python train.py --head_dim=96 --d_mlp=384 --norm_eps=1e-05 --parallel_block=true --init_std_up=0.0706 --init_std_down=0.0 --grad_clip=2.0
MLP neurons of a small language model. Each row is named by its layer, matrix (up: input weights) and neuron, and shows model dimensions 64-159. Each number is 500 + 50 x the weight over its row's rms, rounded and kept within 0 to 999. Numbers have three digits each.
After each neuron's rows, "fires on" lists the tokens most often at its 100 highest values on Wikipedia text that the model never trained on. A number after a token or word is its count.

L2.up316:510559492570501434476453497520556546445385556459507507483502403425487567501607533538548507484471494470497495493500595577595470585551519398503493463522458467505514401527563485497484496593462462520545478542544521504552528590554499464471478511460449526535520443562503579506563583538486460400
fires on: "202" 23, ". " 21, "av" 13, "ah" 9, "be" 7, "aw" 7

L4.up350:498526492460396493417468524490384370498492472475532545458402420482429455568556523519443438569470547533497471555366492547488480540440552451536544476497480470540544501492430481526507464469494501438530436484613452505538496505539444539422570459601542537516545606492582562546482539486482529585
fires on: "by " 33, "at " 27, "with " 15, "With " 7, "By " 5, "At " 4

L4.up141:508486507554478479511485502581556506494527513370508566564554441442542481570508568474507478496414611579473451494393517495592412432398510413495470520504491518540491575507611543514432562578549415454530500461536595527577535463487531480494635542551451547473508526489654416443515544466470464555
fires on: ". " 20, "all " 13, "by " 10, "m" 9, "ass" 4

L2.up358:486521509501465563511512432505490536480642535477587455505536439505492561588434576493490534515530396516537537378437511422579494457532602527451546520445516437568473436504489416486586440519488566484487524450555477535443493494534500471480579527498475382506439472523487467558604497461533527433
fires on: "-" 17, "7" 11, "to " 9, "8" 8, "–" 8

L5.up202:507461488587536542534573476474452490428428437522548520560404535460456422508473578549420531494413508562618441541548470528513525571542531440537509524576548486533453483518512465554523426495480398534575510436549540600452570484515534462436495529561429496476435566560527485532412506522516595481
fires on: "States " 27, "." 12, "is " 7, "following " 4, "===" 4

L8.up380:524512457498513469587511494509500447466553581398600490576520496544526526590428595526441529511537416475389580516455524446500377534496490471557523533533489476595511524490526472471490535500421489552491491433478522519523417584480532472468504537466528340486502447511477604486481459579421472497
fires on: "as " 34, "As " 33, "However" 10, "Due " 4

L8.up27:561460484533551472552425509448433451508562492421540501546412487475524443568471479522515523413585581532509462450436482461439497562512595454604550447548527437478457519504523488523533498636520509542484534414495553554452502523554535587386499496531540481564451494478556454498514440547498619448
fires on: ", " 66, "as " 4, "and " 4

L2.up94:478557535518534460537578463420541401589449530507545490548443513474470546489502600480514515458431479521587448425414507495386534454553521341530476542394533466589431497506476496589514489584444484531539500455606538563525557523587474658514492430441403482563575557501565448516414520493510533527
fires on: "same " 26, "of " 13, "large " 12, "major " 8, "different " 6

L5.up43:466381488463452489556461511487491453477620427613458487435480502502502554511387516606500515493527605491464473565447520503558392483499596539510547385538452489475514490477461494577509534508506402523541572471516578532505506551423551529459485517479473523418528509507539547553583543439447511515
fires on: "'" 27, "of " 9, "at " 8, "ing " 5, "led " 4

L8.up96:497513538521570419423460394485403484524466462498442528560558514509506357498517502545469556483534552476565368533465415452494527441509552409521543493370412557548408483495493455471478537534489508504512456436482547474567512530517515505470556501562484515526451548526521487526490500432476533473
fires on: "\n" 20, "|" 16, "| " 11, "\n\n" 6, "thes" 5, "- " 4

L9.up65:478452419488479495513500487481504527459530452468483472536527544551430450573455511444474507571520460545548418470466506519621505585412570447481508478497499483584536478486445492532538530390445507513549541466591513530577463454590447534514585553576502499546468428485474486461555522600460633467
fires on: "f" 16, ". " 10, "Z" 8, "." 6, "t" 6, "un" 5

L4.up317:484525433566470487514514421576515425459495425433542569526428465442496516542479565583551504538467570591511504511563458495563469524548592481611499459551582486506473501469431400455521435455520401444558568496509500551547472483524421432475484439534542457569495543423571517628420483511498525452
fires on: "==" 49, "* " 9, ":" 9, "," 6, "." 6, "; " 4

L2.up83:423550554406480499593465496450504584525490554445506496515460457462522562521482438415584521490431558522468547487459450501519526469414524378477582459437467442523468495468520483542549457555433496444567569511434601578546495520575580586608542460596522497407555491582484486597500517531512512479
fires on: "==" 71, "== " 15, ". " 14

L4.up311:455487475537472574607483544560506503463467497508520399443446531482483481506410498395508408605510470486531584437399430563554498573560452543541562427468598495488476535446578465496594483472439464488528494536439555589476498501531502607498559505438533478566496509446528510474500572461626531510
fires on: "==" 36, "===" 16, "Best " 9, "as " 8, "Fort " 4, "both " 4

L8.up210:472362502526493568453512477543529545496618551436452442528564479477475524487491549510557477519492538629563475470524380547571513501472490452505552493362487497541544522553503507448535482504505435477527538453566463600547495490484535523596554548506523412526585493455504445494526509599509538519
fires on: "as " 23, "called " 17, ", " 12, "= " 9, "named " 7, "like " 4

L2.up85:447500516497529374557505446485466452523500444425499500503505430555545534526505506466476482522397438443505427399435556458531407436509580489544549487527606494555585571342516488554514484549427439399585562545543534536514458505470498564491490508506485480551532552486455495556465477455519434485
fires on: "-" 100

L9.up28:536429531494525483521500619472437513463448406487510476589436510477406471536548491521388532455537562504585624537541525565586580489420429529451461446508467537456601408425548552550587393447579539540478525482505462438488545461502576575574545463523487417458530560513470502512550571550483542514
fires on: "was " 39, "is " 7, "attempt " 6, "consists " 5

L4.up194:451468524446516568513547527450504552461548446487446464515437520511523428516502536508452484440429494467589511510496378602490536529406545525566544518448558416534506525461589417602569529538522505474575474521493499521480503499506512484389543500513471476562462520485542605435513583505417404441
fires on: "===" 36, "last " 8, "for " 7, "\n\n" 6, "um" 5, "previous " 4

L5.up198:564528483492481479598464501538426467538582539507499461471500592491440478550419552480553485532496495569596523466477500524596541534501438436502515466426476548468531498551531452592529474541464445462511551457545573526482517493480542502479585574500482583466559476587611497541409499422467475526
fires on: ", " 18, "-" 14, "President " 8, "ship " 5, "st " 5

L4.up149:546529514398424527509454537524487519578473524472513501499433416481434555545455600440519481425429538447451519406456549494530593537363573471538456497464544438492597461575483470446483503521503516529487504459527567534438532521605535481428566550476469507448486426545590538519500537467516432436
fires on: "Con" 15, "as " 14, "Ad" 8, "re" 8, "a " 5

L9.up334:549505434512555388426536498483526349597587502481555559462524507482458561583462452493474494582467456400532505486456533582483487556471509433517444498527568454527531535533565475474437463520594440476528496446568500540563465525479492412401456526496484490612538531373548516467478551553495515505
fires on: "was " 24, "\n" 13, "v" 11, "is " 9

L9.up277:518548521487592380541505458534515457538505443425554468527541475565503514454404475498424463425466447502524546524429476509427520417478532488502602536543425490439592435562503515596613480527456560446523508481439552564572493522527558506505498537507533555427543470573512449471371539547526527591
fires on: "== " 32, "==" 21, "L" 17, "t" 7, "bu" 7

L9.up275:472475522578540441463467451547443513588542520591463510482519540472410457449538593493462528378490570631541462467443519513563585450543447516499485447495553552543518516483414517452520495421501448502499417536617545550546498456513435536467474441478479565517489462517467471576525466512519462491
fires on: "w" 19, "br" 19, "b" 11, "ens" 7, "L" 6

L5.up172:471543517580492451514529532416520524484558442543580538629516459472588489539596502545485492501480476499507499469466507486410419471479557340535556412534401473442482560536494529478498525501512463445496498494505500611466514601570509566465488458564543524468521537467567552443402449472437546509
fires on: "6" 21, "3" 11, "United " 8, "8" 6, "2" 5

L4.up211:415511446445540446496536534495422462480530457509475486512527491551525511464467510560409468458476551535517502493524428547519489506446479479425514479508444526595432514471463440617416503504524458432497561515636573604648474473407532551510552499548566491411618521629581491470546533564480447570
fires on: ". " 68, "/ " 7, "0 " 4, "- " 4

L9.up383:528476581441564464454628538531472456477508504459513536563513417453501477533542477475455441405491473545468516441430384458500523490581553475528575490519440497531443487569562427531478416598529514454490477443470540503544565523465432492459491544612469444499540459398490494474508463468596499513
fires on: "'" 44, "ers" 6, "s" 5, "W" 4, "es" 4, "3" 4

L2.up255:470521531558495530521486433425429512447534523520553461523502461480475435523417517522507488457525501529646524490429567478497471480463557510492549486427488495489607512553496505520475453510434394513611495465486549577421492530514560437549556535518477455556492523527455460507593491475402568396
fires on: "–" 48, "/" 14, "et" 9, "to " 7, "ot" 7, "age " 6

L8.up261:424536506517509459443539584519425479513505490438492505604495477532513431567529505482459461446453550560486577490573443461481497515477456426507523528479475549506514495502521472554516480488528528463534542499432550509585488538608519524525518479492496457481491500469597486451465701489463573523
fires on: "| " 24, "==" 19, "\n\n" 12, "the " 8, "World " 4

L9.up371:521513469529587473503483424503409389441447445471539432467438493495451514445482478494619552554399536467486563455400517456477533592454557504497535537520509392578561541466564473543501524596445534484592493574560452534423474621510488486558449572537430567392547430497512480586487593517484472526
fires on: "f" 29, "in" 14, "rec" 7, "t" 7, "C" 5, "c" 4

L4.up74:477510512537505437527479377517474405554627521488534645434451454487425536531500475461492494539488522533546498480560481505522479513466557383593570472493483503535486548438456389447502510505481429429475516557504516498639483478553477544435531551548487431516496510491539509593440543498537536455
fires on: "==" 99

L9.up134:453486496515445511490577463642529552398533551486534459472479495440549498569480517537471466518424547541554468445486527531475422479429538410463472482485506534502360480523508492507516462523431454518565520450479428486505499574538639506504477537456466429480462530499497548476497482559537448444
fires on: "and " 50, "but " 33, "in" 4

L9.up18:436446532513492506579474543530467465562562437539572548483455522466508434514440487474402515528427458530545557532539437492424498551553559511481588561481565464498508524457515525577495475555552464463543565483471499535486489517574556535452564532484536466567505489612440523457565622469562502466
fires on: "===" 63, "==" 4

L8.up183:504516478603446460435476514477433515457529443466539515465475534490522526478454495580455543556467478525591464520378541565474463593521484491495591513585489577447478578463505524534497444470490444461473455523540492549534497543469507515471500468501482494541523474492568545540487551432433516621
fires on: "|" 54, "| " 6, "at " 6

L4.up202:456472418458571459504644562462452484487479472537528480509531462580500468446508573507445535443444524513494544488504446543553610503436505545464456487485531510524497454502463469656515375491395490468479491506491480607549573567581560539499551559512438498467601480501537527523528484601414559416
fires on: "|" 85, "- " 5, "\n" 4

L4.up237:483540543516562497603500513500565466574393503575516523428439457490455557492532512563511610545479481476453539463586530517466489573537516533605536454464557454485473455529478494477476441523465414467508515548505467460511491501561484568557495574456459474492565500526548523515488465472492480490
fires on: "not " 26, "t " 14, "Al" 14, "without " 13, "or" 5, "Mc" 5

L9.up52:455564500484458599554497534542429470536401366444512584512496573519502418547450486441485494528524467451540545501486412582552493521581574493513407540536505471399478443476478534532531502474410529510503442494640553552516489530433532488491532588571507458367448524492437575592419471500485477447
fires on: "." 31, "a " 12, ". " 10, "Regiment " 5, "h" 5

L2.up299:516575501541371488409382506491395368521446516538479479510438505476406553498542616574472443539476492493493493459614403524578375523519487385531552462537517543490545508480521522578527490503446385510549524502462516504550444539493480496597546579536467495458523492450500525499511514435441532437
fires on: ", " 78, "of " 21

L2.up220:528513494536489505531524543503456464506539449423535529498425533546461351566366555436472555596392454489556504508513470524551486408565529419419486426485528470530496467422465469538558474479419505423537500484527510545479466481533463567399517523546413491473467543538481545491478549492532408455
fires on: "===" 55, "==" 45

L8.up279:414350546460514579491525483577513499570480403488478467517449502481563537554452565547466387553566522503441457565535507531494536585444490481560506527455502491527454513519521422530499547547568478493467502446464550521607480519532539467602500581541484382491594480483505497508458539506419490388
fires on: ", " 27, "It " 20, "can " 10, "ion" 4

L8.up217:530558475473424413470531408528451438480416520490613547577418434485494453580546558485478531548517482500527504524500493571539468518432485445495489526461425567474526626452473475535490432474440487475551610418562474478543429532549518431521521550473544523496515475526467592515406432479369589509
fires on: "that " 16, "; " 16, "b" 12, "| " 11, ", " 9, "ul" 6

L4.up189:494544482459480461442549539548416460532508471433578458500482547571512506493524440500551585575501478537529481498442487478569449463457472461477561475490458501522530591492451431468544456582429454490549511491615545565543561585564464503523488417453503452484657535457608504551472472446444489517
fires on: "at " 16, "or " 15, "by " 8, "to " 7, "and " 7, "on " 6

L8.up26:487471453419476507568507510470555420501522494576493542479502513561576432477434516422461367478504585519477599473487517499531377503492518533526493556507468403539526550514504448547484459498511534508510602503472502461531442468564595527445517511532468464550477550512512527506412527584502394552
fires on: "–" 22, "== " 16, "-" 11, "==" 11, "| " 10, "and " 8

L4.up305:601465452499584391497594500561509448467613495454530506480448478431408516419435495562450534438438619456533511574494439447467479570460542557513517552452575440554540517482546497626501523444507403525490465486565545481519465555485513490453508540557452442426493550512509551488453489461523499504
fires on: "is " 30, "C" 19, "(" 11, "was " 9, "The " 4

L5.up37:540550555515538516461552495512475490429493522423476516491480478554528524556474489552541460508526529471629447373487554605584409477451534463567508476459577541500459586513524487500496385535456549506592431520534502515516506615576523528478469455558557476469559504496558515629479480562462545526
fires on: "- " 16, "or " 16, "and " 14, "; " 11

L5.up176:503504486529524500451513529555478438507575518430506547412431577507532504557389558479559441422557451490478580469530425509530505445580507543465535468413515404527501436437495535536498532547472519487548516493650524556477638471523468447543515594511461543552516546506483399542538475456487429580
fires on: "-" 24, "4" 9, "F" 8, "7" 7, "2" 7, "h" 5

L8.up272:420554418474536508553461484479484573441476554504547518499469448548520449443541449500449555539476440491662536531558448591514408478519524417421478450468508429475549465413508447486490408520443550485491431530621488577482448466436448528505497545492504490543403604584496518515508525514494468584
fires on: ". " 56, "/ " 11, "sq " 6

L8.up186:443485452520541431535536507441477475497442515570538532480507510551457531531526441486548435534389529580524560540474485522530487580467443455485529507456498507498464524460399411539493433459602507458528510529472492540561514516546603521439559488540535462525529492491515489494524468650330510575
fires on: "| " 39, "==" 10, "===" 7, "=== " 4, "== " 4, "–" 4

L5.up55:428398439446465516564570529476434511476544523508441405465517505433487501413525539478389530443542538587567546576444509590498501454496477538479501462479581456514491441542509499531508558432482424508587519408557541533601548492489532537543588507458471499573634505514481510529498459497510478458
fires on: "\n" 12, "him " 11, "as " 11, "himself " 6, "under " 5, "times " 5

L8.up227:525513422418526455551533532601434513507434524569525567438423553449522473465500497567468525487512543539456474577462525617541552467546500446501556445440528400594618439516464504544560507509425456499487508485510527482552492527503581574406464522516456541483475485571484634512521457540434538494
fires on: "\n\n" 32, "p" 10, "his " 7, "- " 6, "emb" 5

L4.up264:487468557467352514543546495485504533446507447522446583523468549534440558504423451524523439588485480577413464476493487481675459456481447530515616517529541450491564517456479483539487531527523463508558545433509541463498487518473489522475536499498474426461511518500595510529411558555450453612
fires on: "'" 40, "of " 33, "order " 12

L5.up317:531484404547541490508497486556428459519616458529491572491450482523413455491510499449400502536539520497541532476437401513477446557418457458530510471389518523601533491460466440537558563560432524499570541507508440619555538503572522531386518597471452407470529539481514544511507480486534471489
fires on: "\n" 48, ". " 39, "\n\n" 10

L2.up268:454530480525420524442431452479507463469480465508472434498441587562471477487398528532538379480456515489546473419546487457576410531499464434459538425443513525459584524478551392540505496527507424481540571481498490559534424620458553528580569576516497462518557480517546517470519510433383531508
fires on: ", " 95, "to " 4

L8.up309:551467521404478441504517501462454474586459438396529548529543496488588514546500493522527450490452392532507571354535518551477600510515601526443492498536507562543491473446469495437466496581484516482531470503483462561493516450594563417523469608539486524512485429462532584575460483536478512460
fires on: "." 32, ": " 9, "8" 8, "9" 6, "| " 6, "-" 4

L5.up165:574539396612552527552476519585555527440562468458547423571442445397492513634523465436492521524584459456519515481503428547468518478530472487410524479466485549561454427536567434522469505521487432483494520463525479555496498508509575525477505558544425415448450440549554482458478491540498533469
fires on: "As " 29, "as " 25, "(" 11, "Although " 9, "although " 8, "but " 8

L8.up250:450497492553490476488521543491516503509477441456507438488483502466427482589538508452469463532456427509458572452453468444552478500530489485523568526475501474554517496423549493488487540498489500501498467486561404584483601484542448499505631456597509446533534603517466591622547433467404483560
fires on: ". " 22, "2" 20, "7" 8, "0" 6, "2 " 5

L9.up343:470596446466487514638526457500527503538544428539530513487490480463433520530409559459556528436431462557485532547570377545473512463448540451442465440498473569481455499496449456431548454500512472494541568485517453471556553476535530591440550503648446468411452485566410502523489435532566495392
fires on: "." 53, "==" 23, "===" 15

L5.up175:471506411538542471528514459643482440556466531507589522585454527512478439539533459500506560615500481471554575498552476537523471483407481433560553430488495496495476521362552496526513506481387408475598473475531488561601478582593541518459582585499371461587471510469462522603382561492507576460
fires on: "was " 40, "were " 23, "had " 13

L5.up296:422507478542564450464479447598487422503638500464507496496505502449464450533492517432468423497500530614619497457431461469480471576450473419560494457345454495582453465386470509505518446542429506509529530493513535574635450562588530554506561576484479429475483504415530537463474472490483581480
fires on: "\n" 52, "the " 18, "| " 12

L9.up228:558479345485531469461515419618489469502538494431560485606462513492378540507474510591530427493433563448462501554565431445453506557455492482494506450552462586539480501526428497568482451561518524502514539483516472550564510505482548553407516529453463419510521507464507564500521480465445534570
fires on: ", " 42, "\n" 18, "is " 5, "the " 4, "), " 4

L8.up319:442499434494481612530530473615548521528545538448439526453531509540502561514373528513535459459424487504477481484427500577471457487383419476580458443516495469462458470494518455543438456490524553465548496544500493475426476576512581523474444462457504423412471461561501456542561480531469402507
fires on: "and " 37, "as " 26, "appointed " 9, "their " 6, "s " 5, "the " 5

L9.up310:584529498460390457476576413559490449568490617452593462531510417479489518467451499517464395555477505438609530466506505505494419505483635494420593546593489455529498441494489500515512443597475444477472507534474461560489447488589506487482527497506483465507468425475500475525425594511488462474
fires on: "." 34, "and " 11, "st" 6, "g" 5, ": " 4

L2.up216:602531491554453391543469466471396462544483494437543509449519487521548496539482474545423566470510503487520529499516504547570496633383527506543525431515538480487388393443538517450511495530515448420585493524584431523577569472559547476463489553547490528583535547533504546541481533419469507535
fires on: "th " 35, "at " 9, "ach" 6, "st " 6, "al" 5, "General " 5

L8.up233:449467522566447617562422463513476498496461456539508538518345510463460501544459454535509427575490511513481489560583502513436400459514547429578636445504574515475498480470498573428501456519565465472559499576469423424453523517465456431448472487527515512562479529516491525510470508488554578479
fires on: "|" 39, "| " 24, "; " 10, " " 8, "% " 5

L5.up16:500479505565470455576469429480429480459488510478584456530545519403432454555447532498416553490448505433541501454558522512451541511502463440460496556552429517491424465404574416540588424515539513462589528507509405473470452501520552479475550530520535423410492588469529511523410494500391544352
fires on: "\n\n" 18, "For " 11, "is " 9, "was " 6, ": " 6, "On " 6

L5.up71:546396510537450502603505451590520479548546487413497485559471502503491550536499485426456529515461467466469489560443487418576463490474610444468533488482599507566580556538523467599550415529481478476479560481540537506459501520478578658467535526512518432396516447504482461501491619470494471475
fires on: "-" 20, ", " 18, "\", " 8, "\" " 6, "new " 5, "'" 5

L2.up157:455514436513381418369367531470465528467471394490502509561466490494586448485537506599505446468486535492533563498565452540481469610427434408480593589514482542514565524577502504529532479508500473443537531466497541492569486597577493584503539552488512520466521458589487495469532464395492428525
fires on: ", " 65, "to " 9, "for " 4

L5.up246:391462498475474559553569419555431516622497461452537356542535495442504514581397503582509515475496415524473420445567394453505546485529451443498462419514488488533486545457485540540475557555526452464454521435536544493506614494503513464402504445559521529414529513528551518507510487517484430480
fires on: "9" 18, "8" 18, ", " 13, "6" 10, "3" 5, "States" 4

L5.up15:399494515466457406410548521535502467452592564429499471509496502564562433524547436441448470544520548477478514507431383443473477485509525519435588549487459561536485550509578427536476456536506424440495557482499492524517488533572604500509515541517552477465531499524511501453454482508359494525
fires on: "(" 44, "\n\n" 30, "for " 8, "| " 7

L5.up193:468440441637540564553454503597503505486472402548558421555530553604408455544474505475472416540507533535622529475527426502501468547466478467502568470472545477490516390439456450435537443511500444470482428527556540539544500490535462582496483571462435499506441517481547476488555537432491542574
fires on: "), " 23, "called " 21, "name " 8, "= " 8, "sometimes " 6, "renamed " 6

L8.up13:480497465413570479505532430555418555444604401442580442456510471535548542438522590537354575473531443616493486466457516411440537517495493473492528530458454548482455487507542389523554483582517516500530474411488499527506548495561506484465576585527473499391427427459512487478477450461482401461
fires on: "with " 13, "\n\n" 11, "sc" 9, "s" 7, "om" 6, "es" 6

L4.up16:551482351463451520586528403537475516466533458444506494640486520533496453583434525490563535475463529437636462486568537500416495524482499424483471402476440511464557503520479453434535571578534466480581467498572497619535577506584601529539473536531442463536462459512480512545453579549499564472
fires on: "and " 26, "or " 19, ", " 9, "may " 8, "are " 6, "were " 5

L8.up332:561405449530504476594535370499523459488502499468478489561469431525550585579473519603469597571596504501488414500508488512474595431409459469494467479467510553476485493529441510553501530576530493508468496475488545568551544522458639508437552499570568386464580523466520526505487433541452589438
fires on: ", " 47, "s" 37, "\", " 8

L8.up43:516532499475518483509588456512542540414515502481623517581507524521604561546525475380402403450571569518607544482484509496526422467547456530487469476516545537504565508497525419482524405535492510498494448446523458498588397523577531521436520556499514495499591450445499576525438487471557463448
fires on: "| " 56, "and " 26, "- " 4

L8.up41:524494484531473432546553507493539528528458477503563476527527552614487549524480550537560529557445475532509481521347526535534489524527510458470598449548472461494464492455524378475528505490537452521486534505477507571490663593577501511578583536526450399494488477568453583490487472440365433538
fires on: "–" 32, "| " 23, "on " 12, "-" 11, "at " 7

L5.up231:557535507476488446457552563466517439522536609540573486496434511446478578535483422475463553551449444484507460500493497485441406495491614471510572564504523401525532513453480480542546508555501523467581524487508573515529557584441556462569465472537416417519570492409584470529524499434564513490
fires on: "3" 12, "8" 10, "6" 10, "7" 9, "5" 8, "150" 6

L9.up315:510439472561504469520608425572474528529534505572519435434476488584513518470558507526560530544441465511480565487467627509548533571472529499519509522532494493389490509395431520561413471516438477468595512553516386470480477577431564486534507580569438541566550438507464591562504503583397476542
fires on: "s" 17, "tr" 16, "st" 14, "c" 10, "f" 5, "l" 5

L8.up218:430549573545501502448446545575467512431556477495511503602511555466423431506480473491500466485411474407507599475498421567566555585437459576445542541483523558546483416450508445610461482507499393463495484517546460466470461472513568537457549473516490486422449503514558636543480454519415414543
fires on: "| " 31, "(" 14, "\n" 10, "\n\n" 9, ": " 5, ", " 4

L8.up95:554541514537483503546416469529465510501567510457612438521452547533415498556519524559487538509492529603546503520467517506550461478540496434436566466485510441517483572481497556541541390623489462528510507463469566500492567530560466583483491537481457506467561485426512442482341439459452494518
fires on: "-" 35, ", " 12, "among " 9, "to " 6, "–" 4

L2.up348:469515479479538636487527486553544490514556436363545496459435485533400481530345529475489453476470543509524521486522458420493552345561570570428565433442507510461491401510527498431502497550436495515527528543577518613526531527601491586477465484489492438557460509448557577445540500387511511487
fires on: "New " 50, "called " 15, "to " 9, "renamed " 8, "said " 5

L8.up306:529513456505523521527487485467464450547624579445549512609397407501549519481499567542499460519511507489576550523390502528498466505511498510415530519482525522509546481499524475513580425501470491508524541426495475503467503545449449536549508487463531448504467445478531468508456428416505680540
fires on: "| " 91, "; " 6

L4.up138:488495490494465458527489531499488582511457458581505610552382445507479461511491512442464441583415454493558437497460523521540539553372504455497587524509456485480545446430521526589469439478538445422474483488553552514486509482502510527497524616498540457448528493514505577538478551520579518482
fires on: "name " 14, "was " 13, "is " 12, "Episode" 11, "ography" 4, "(" 4

L8.up81:565506525499459481536515390478436449528440510413596458479523419529421440477375504448557470485470511501536471456561480539516487529440530528504527467538547437533476524522493544500486486492444525527549542541500636498474487524609562418500486501497477457550532542522482467465510606401502519523
fires on: "a " 51, "at " 30, "A " 5

L2.up142:465503396531413477392466518516496467512436468511520466581431534520354501480469506498488370517467490469554487500541436479487413569457485421434591374529618498535579506451611550524518505577462520440540512496540457505461559520559566530503547573529522509501498455526464534518477532468412554467
fires on: ", " 100

L9.up187:484480569620525519567502527501494427497472534555490505552513525492417449572412494476478566543486409444501542513566523530455399496410461441464521459504532532510528474411515524554476475483491511433488471520537567432554551497504469518561522471554474487611432649450562641546419593535503502503
fires on: "| " 37, "/ " 10, "|" 9, "li" 4

L9.up10:536515466482546427538571439603586563465516523478583493495517484498605434521464480428493449473456604463561422446522525463528394450488485453409527478493581515491572536518469456381434444518492487464523469481460468490453497499495470505435573572462516502475591489415393498539435442548518493453
fires on: "and " 26, "the " 16, "his " 9, "her " 8, "-" 7, "teen" 4

L2.up254:512559483599522416474490468562541380495592465518534509512452496434444467520493507484525454476512529565512502540464383543511493412378481444442567445455475512438470479426526462533447486587461515499542496471478492528548514558562529568433541533583476516523486551469496440547529594389433480579
fires on: "from " 30, "\n" 16, "From " 14, "\n\n" 10, "stor" 10, "pris" 6

L9.up365:509581548495554471552521561467449495488527574487612470548559506522563487522439460500515429548419481448506541408510483453522514577446545501459546502515576480538493626449491466530556431544464523486460461534436528580436527460522529460499466543510518389487442462472445472489465527569479633567
fires on: "| " 40, "of " 10, "." 10, ": " 6, "a " 5, "(" 4

L2.up191:475460507469578559491512531506539472491485521454475503437508551579495583459498600412599459453492423478442514435531505403515564424567516491550493445536426521594474497544576506614512484471433534459523453499459491533489533549467559494561506486489520496506490412437480499478425445557490544546
fires on: "e" 21, "on" 10, "en" 9, "t" 7, "s " 7

L8.up194:452497451501487524510422449513500509426540457550494503438463460536539409410501599534409486521447608451555455558480430485595496530525574473555490512516562498479569457484481519533557459465506486513520493572561439498546450498572536430473552584525548429480503507584537509586458524602571440455
fires on: "sub" 30, "| " 18, "com" 12, ". " 8, "1" 6

L8.up301:456485455608416492541464535531519466458552430557532618551458518480511505485427599445490484523552432622433446495461452469506425466476513495532536488417529428519561479496472490526519392464509451493481581493509489508450534456536463477383563455538534396504495569580484534570435558519482505491
fires on: "|" 56, "| " 14, "\n" 9, ")" 9, "player" 8

L2.up155:528551513534483417422536487557529366536510577585511546496474545513375503497544493540527434488477406570542454492509527560457413539465468463478541570405488455440559542480437454538436529431419517500570506472573479555512499638493473558532547560483444503540480591503572449456504542509452493531
fires on: "in " 22, "6" 12, "0" 9, "3" 9, "8" 8

L5.up312:438505554475557398514588384509526411513648498431458524508460520529517449592469435548428538484502503513473484480455409418467386576479532540529540491517512465491491581464524499496522550528413508476479427485517506609547429541532569488481528515487359518505484462499508537530459481505424477488
fires on: "\n\n" 46, "ug" 15, "j" 8, "." 8, "Entertain" 4

L2.up275:447610414497484519440501508486454455562533396526542512475466491565474498580501530540433426623509492503539511465506458521452337516461576421466596587499571544501460478523598578487433470481489432492521511490576556523505434510548519543516503586473473508498551461534541535450503620439452474539
fires on: "As " 38, ", " 33, ". " 20

L2.up265:437529522430444530516473476495506569558605509479513517558411521513569444467539463405569469445373482495514545429509425496447424517496539416531603445401516423547574472485579525571579499575414500447579555505542513538550525530475559529545500554566484512476486526560642501603477507597496528520
fires on: ". " 81, "released " 19

L5.up159:433462439551449468604545458513522528523516419377544586601512433542473551501481535474538447557506484458540542410405470491474475487460517561504495576509523425500462507438628472510590548544444533475507528530511544472487417464542440534490467465500536506384524510487440438478515585532543466448
fires on: "-" 18, "her " 11, "According " 9, "over" 8, "um" 5, "born " 5

L2.up376:513516433466581447512588472516532402480547485460499609449444527494439425524552502470584496464455589529543442487530550521518510616505530466486545396575419461572521515470475461513536486513432477545470516464433463572574502485556589414411556562450417529507474518432539493554482510430522402410
fires on: "==" 99

L9.up375:527541455500559575494531477571513466483572443529486484556499507493421430579455546376416523573445448590459509523570419530577502508496464462477512422535551485593515437453507446458560412437563444495426521465537556550471444479577454537495512404496468481507508506471498513565578507656445538475
fires on: "\n  " 20, "\"" 10, "(" 7, "”" 7, "{" 6, "fer" 5